Weights of a small transformer language model: rotary positions.
MLP neurons of a small language model. Each row is named by its layer, matrix (down: output weights) and neuron, and shows model dimensions 80-271. Each number is 500 + 40 x the weight over its row's rms, rounded and kept within 0 to 999. Numbers have three digits each.
Before each neuron's rows, "fires before" lists the tokens most often just after its 100 highest values on Wikipedia text that the model never trained on.

fires before: "\\", " 1", "{", " \\", " 0", " 2"
L5.down830:526502562507532511435518426448492487537500516506468469490476538489478495542503534511468427508527511505468535512584413548446485428514423520480495523551498431448493565504451419536498416503470540490491517441510604495547588426543534468485567497605563505538469433550457493472455519496438486547570518439483523543460509470443504494490546445524521498512547450505500498462524472434509503557531461538520468520540532489461479572576491513491554515481492436504490512513513488475504512473462536567489548519504452472492545467535497448492515526496536459430478524457518523439597485507502486569

fires before: "-", "ga", "ch", "tra", "è"
L5.down837:516534472469471443529538477474615520474485471570538556450505482565443518504498552501512490583476542538456547496459484537561509474457549493547484536464480493518492474471526482561493560471398515481491493468519505559470553579501473498519550498636492479458499539474528491476485577442485568462518520477505540433526481557503491444492505461540488530510513494577481500550515561485481517435452543564469541468552540483506527527542431527402498478467530467484555531441548503549536484406518485508454470578522519484420533495445491460499521478509535485503539492446579506520499472563462527496

fires before: "|", "  ", " not", "ing"
L5.down190:557546548446517538462471539524493536442519484529499572487564514539447545543458540432451498512566489525541512507515505510489366477518515448476480540479498517512482473458533491492452444484400494492455499489459480465505378469503470567539498483514486531477480426557468549452532479566519490422424563440538536497510440537485559471477533474482505520532546514434485479503524508480488518472496484557498477504454480521537473462525466554499473473506449480484481468507485560509477506439496497516561492509453459470486560511479533517495508444437481471612537478474566522435460444541450491516

fires before: "|", "%", " |", " (", " −", "\n"
L5.down762:512531512566484488566499466458554493491491557469433562498569520515482587496537533495486446529517537487518446515499457440481472480519487487549548524561481516443525483474577471489506546544491518475460490546461552439467457516570573507591569496415458493540517526421543467540535484511399477494525466449529487533561476455505386427539490534468397487531552555493512542485457504576554464532537501486488483523508507496481597465505534520498522561471477451495467522474470499454477501465526548454525501452461461555495532453501538537503430463489548509474488500492414578502475498441505463519

fires before: "-", " |", "ence", "oda"
L5.down790:524446536446495490534568540541514474435536492524478476496502457499458523517499536540497495551517506476520517482517513547509537542480455451493486539529475507584520500478564452537547514461507528489442518462464529477493475488422481463542474510525547409484533527523576444479463526502549494465479518453443497524518464538482532485485415413467447433485522516510516526508503558512493497548508519553541550455510499513474537426598507480451518486459569487493532516445428513454575444481521452487477492523512549444569476528458454545455479578466512524557477502476567496466471501441580506479

fires before: " |", "6", "7", "5"
L5.down181:529490363561502519432561524515446502518519522507535516512454479518494558597511521495496475527487495497516507496466532519501514536502483447602486443548494506558532499523479561535500528455593546512512470492521573423528568552514583521555576511450529487450463554504487455459475482545528412532530518446555515453486464506513494471516455419554506453447499464548535487460466405601524505425489567446483543525466542476457584482501474519488507461508482509496494520499530611473515493470479488412594513555446510543446542536560493552489547524454514570525436567507496539448448540435495431444

fires before: "|"
L5.down156:487464458413419463492510540561491511494500531576434474549504531456474496498495558505478452459577504517493496525481485501576528493542548541416465490534538548490535529556483473516491477525462508557493541579474434548497473560498518556488461547516498495402416477512496503492552509511533513486497417478557539516489477546589484522463474509489523481438496537472526548460411462482546470513515490595580522517471533516514470569478452564558521503553489475501423531485451447465476493525523547496558532419478476503420533500480560509448559482556540500511534477507524403519578523533499452465

fires before: " of", " for", " to", " in", ",", " at"
L5.down217:591514504490500451499548440458520491491445555479522536479560519437506592535469476543441437509498490458494563448513584490486455444471482479479535499555470479518522510541490481466523525533543465450516465524471506529540493521512469533520469566573508450501483474543528476453529532486506423509539489494503557521463491557509555505492523471471418431538486439486553515452524492482465401467496473511471477506423493399505503509478562557523560430543453525498507481373575494544515473576558585453560494499531573469499488519468466494479475513476559486475520505510514444466486550463524469498

fires before: " |", "s", "{", " mi"
L5.down468:473496549486479546559491507502484475524549525475528461512443555495497517436501452480497541486502505474493515454564460488496468596582468484578469481506574495511524487493519507423481513480517512484546442526538513479527507561474436479502519570524503430474489495504472545444542523522536449461543549549473570451467494519470487482450515512494428504447522602524568484412506473533518588477465457493543499497521530551474509472547484421485504505471554606523483460527513566509463519461474384534484503507404470502506505449527534502538426551541431467530440450486459496530566510486501481561

fires before: " |", ")", " ("
L5.down753:537517518488545503494457529447493506517553463475485458486573533496446478460524506508511560476480482557545479483507522499462551602500534490463499488429417451477502515450570529506570523472503484485463532544460504576485411558448573480558525505427428509459444541510468549585506493482497514476503541512394471484557527484508488457491498432510504459459499579493500516494495552537460505512544476552467501507512550490468498447488541534489540561487468549502447507462429459550536613502493442468511479545537490462491516526512495538447475508524497425564445521509497439502474516510509526466

fires before: "-", "\n"
L5.down889:413532465451433492483527466518435465473483522464513492498506542520512499419441535525494484534472460572474513462470531523516536491504463491552455456504573489530549462582577572566507584540497510485509509478471559488530502584449453473483490517465504492487572494412513505479424485504476465463431482427470400577534506566449534464510496486555497473520517481508560572480541473531522476449434507510523510469470530453546522471521464473484522504504542476445543606436409537480531466497539465531483508600516509458482460498427513486470452472475526498521498490482473476511509592515519438517

fires before: "\n", "  ", "ning", "\n\n", " also", " 1"
L5.down16:442447521444441506480459577472476543480492459495545517476548500498440492462459517451464482543502512504490527564511480509478461478487529460517459487527433459437510495549500469520598502536450466566405528504535551500498593484551569485541491472502528475526512536491503498480498474482469466492500562497449466462549489496488437513454435489504496514536541410500507541578588475515611538457552457536511503425509548469449526491449599496463508493463508495477468521515475445512412537420527484482438562537525537524463594505551510563570497495558479498508508522466588460497540557473525478540

fires before: " (", ")", ":", " |"
L5.down34:529458481534507427588481504533559501470475499481430517524477421504491615487416511539541459462465484479495454518498530493543467477502517517483482475403457520480531485506531497493460529499434555522477513490591553508458477530569485490479451497449477537484516537407497486507482400514493439501580485474435516485517542506523609465490532563578505450566521474536511521561534472528506513458528497565476483543439493491443551552433465512508486498578490476488492526526433441539507526442472545545528445478550497492399513513491497485444473556596435437529524509490520493489511446557442479524

fires before: "-", " -"
L5.down851:494485533516500476470517508540540521481533512450436546419473529458504489451449551512468423530504467490561524492487502524493476417449415485537529508468544512552462524468541589505418462493586502477501476494582519496510503463496503475458450469515497484576541532517539427504515475487517480441510446443436514456539409449579492500464478447473461532486479466518490490515494491523529453519457651539430468576497512505490409512523482446416514485542511513494536562514498571474517531509451476463449483432515483475511526543449529478546465443486503502488492555499546510500464523496499495571

fires before: " |", "\n"
L5.down104:529520451481477513477447519439434509467448510500537494471525407469528516482583524514570506477498479465459483467547568487446568532490500497481493476501434518456557528454468479523482509537475440520479486557506525519468470576478475537542532469495589452500442499479480499495528491462483484491485574524520461442445468509452518553510543535453522429548515446577456519435551500459543511497433522484495507503528485472527489461486477543542460513453478496510562532449495450477508475622592525474493550552523558493516469491526421508507580544447538447559530501543497520436540524490567529493

fires before: " |", "–", " season"
L5.down382:481446502384483561423496564534481421466545530447537517439512428492523522501503545451471516525480505437519495536484498513488576472494492512523442492513508448499517474494512589452567541508456510413538488478493498552481533511539538576494533602470483492493482489471467604536494437448494429506535387524447552581437470549477535490492471545522427548508517563485528473530438494567508519472543491488486509538502541507521553501532567461564518498496553525448520473515458532513436584474491467471563540500479435511492490509476494495482546541519455467483487563520503471537439508501447497568

fires before: " of", "'", "erc", " in", " War"
L5.down31:419491475533414539516540494591590497519468505525529527529507530491508440520530474526536508530435496596497483500538582485496432528494501508482484492587468436507482532516473448413471491567542528478508472492442475508545537461536469550531474507432466507478493490437574497483467599383510492479499484497518570469489551556482541526487493480470503494451527448528489414493471453440584472504567436475569501526512519519444518479469460505632490526521552440463465482460468528544487522500460498486512501489521484545554510477538497509527477440564590562499547501453524558519482518468538429555

fires before: " |", ";", " —", " m"
L5.down437:451509476475477449505458564441450584464519486456531467495470472505479487539532465476470501479397509442480429544528511491471513425435461560557608525477425516489461517448516502496508505494524494543560485437549495533490494466457422484516488527525507507465491535515474522508431603485473534564563501491488489533553512505454496569474483458536527438515496539510519510474496544514580539528526530465480443434440490521544492530392487456457475525480518483465478483519456502493526527569496473487413465530511512519479538470486447517551479536508474530543490521462410557512544506496463560438

fires before: "=", "\n\n", " the"
L5.down405:488507531542503509534497567502475470528514451539569469511536506465513430551490435545553463509465584470500523527446482457516521595574552471495472450429456485490446572482456519455441562504461520533550465491497468422502542497497520557455491464433456455581516464397514531583498477495523489601504529519459470485449531523459466507488553532507496510562544542568523489554528507530529517476478489484502511513460522556516511562400433471550540532530516477494528554584542442499537455531471471504516517497476499549550417474584536494459437499527456582475390494476505552577564470487492456435

fires before: "|", "-"
L5.down313:437622440515508437580504533487424479447545479532504478454530566440590501460439536483468456492545497566542561473466540535542453430527571444531419526486529568480454516499469492504467506587493473454544499426521545501536495496477498532590507529498538473501473574527548537493599556447527498500479551496493506551542518539578476575534518442488511489472488476516424465504514570519476524514502453492526433432503543452560570552545540515523508463536543514553510505485477490531530527564518497455517449546584455493485467439464464484500574499516483430522522438440527495511494487506474617472

fires before: "s", " to"
L5.down146:442477504465544562562438494472483492516538467492496517433524447526531543530502478530507530535546509525512476489508568547465534504547450518437493512458487479552434549546624523535483578496484526484537480561559497497457561554451478494512534535445508530536490515506468556488486458472465524484489478545499469433476435489511493437515505567531488454512545499549488623442509455479657475439440507486518466484487533492509506442622427490492515503464507507459491566436502518427544501491516488491441519455497486553529505499466522490446507498459548482463515485490543500478510494533428497561

fires before: ":", " |", " as", "–"
L5.down748:509531494493486509515552484507606514585531533475427475501488484522628453501465606499530522483477446508527479525491512497602518381489438523445562495538542551547497473497487492515494506502534531506555457555530516445474503505473456540456528576540534424508463457541508515479540559450497527502420551502544417482492514522502531490535551462521515467416522511511556450558554496483478497466502472449516486453530476540454517555484507429504515447499508581474564414479459460515514491506529564469528440492579535450527472525489588405534514479525487466469529422473522541472501503494474532436

fires before: ":", "s", " a"
L5.down700:441543557492494474527380467469424448537431534606479494461416551474494492526479476576495533470539413457497458489470463509449546466524465537437423498491532471494524487477540484521537507473459508513546468514513495501491504496501512480488500544568535521525496425482599544487505507474555477513530475431479496491527531513424505493521437462527435487487511466512465483597480423573557561478523456474515485491462577437500489572471542480487507465599506519483505514502498494487532489509509548521519483399477494481472589482536495446445492516529502446479476550460477408579502475476529487518

fires before: " |", ")", " W"
L5.down525:499467506476544482450439527509461491455536486460561506567457461541499488529530538486484538592500499451576519476488521504519437509373564494497519469467423497511532536543535603492526505520477482516501566520557470553458471496489546447539516522477500485509546538555533468450477448525577476515452557504534566483538503485486453544506474493516418546501513481461464513504559512458730453508468542444532536512476494482493515455480458538528505483489505534483471462521459479547529548525561529539470465486435460483531529537456548507532523460454479515538505468534498485553419501491513462529

fires before: ";"
L5.down650:565471518437530515511576514512452477411579528509432484563557503465445459464536489489534627519481551533415435519509538408523574562529460554566509505507576453450489485534518548461468466456520533462511453421579522538527510562576478570477484430510508500470562453560489464586507454521524519497503591562562423466488466516522562408443519514443528501415523523514542493428503548550470501473500506519549475512510471471532512523476469525550535454480473475463505453484481510565506524530479511518494515466524497461456475447488512518534468540469452568502453437448452480527500514520485483546

fires before: " m", " |", " AUS"
L5.down784:534459499526500509456502543527461492454470496469533447555406485532472563533547488487472485504490544514486457468516489551425462514435583496506522496479494504497519574450491583568546505480507480479505468489505511473496431443469475476602462479561494561597487519496506480418504494541475457553570562495533553546570481500500538568567550449466458495528556514485499549580505523448595474472471531472518507560492481482477487520518523544495492478514519481482574582531431496510485509521498462471436458512521523502478518462497546514567560487557434498476492442538533520522432542498559579547

fires before: "ly", "ed", "d", "s", "ing"
L5.down691:524471532496420499478552475471501423471460451468528533501419564428537512535463482458558518472489488514536453546466488492504458545429470520566527497470486464533497545511589425499537488466524591508525466510498486507475518510499552515503445538551566546484510429553509521579429472517479481528531499506457466443495522494543530525537464472519414468473563501514565514457462494459561469553452511498519580543459547393514543487540421450562488476468492612471494506493521546526465532518521496466475475543432397527538511511516508485462530495443515517496567400464549511543439507526482472538

fires before: "-", "|", " •", "\n"
L5.down318:513547465478529556477496500489532470478541544417456519391471569482485532441449459482526461527512372463403589475545488500518500495503550550453559410435438536551532548454569517578506387503474453469505446467512547529543567496517470465492512474408489534560501509554424483537480551568513505550536464489571450442480491484441455518534545480534504513590512549492449566475520485481469492528462526460483512460528465503462516508504487478408538532487496542455526443535491525530413516478503495575491512469496502566544514441506493500521489458505578490501427448589490450458509536530494481584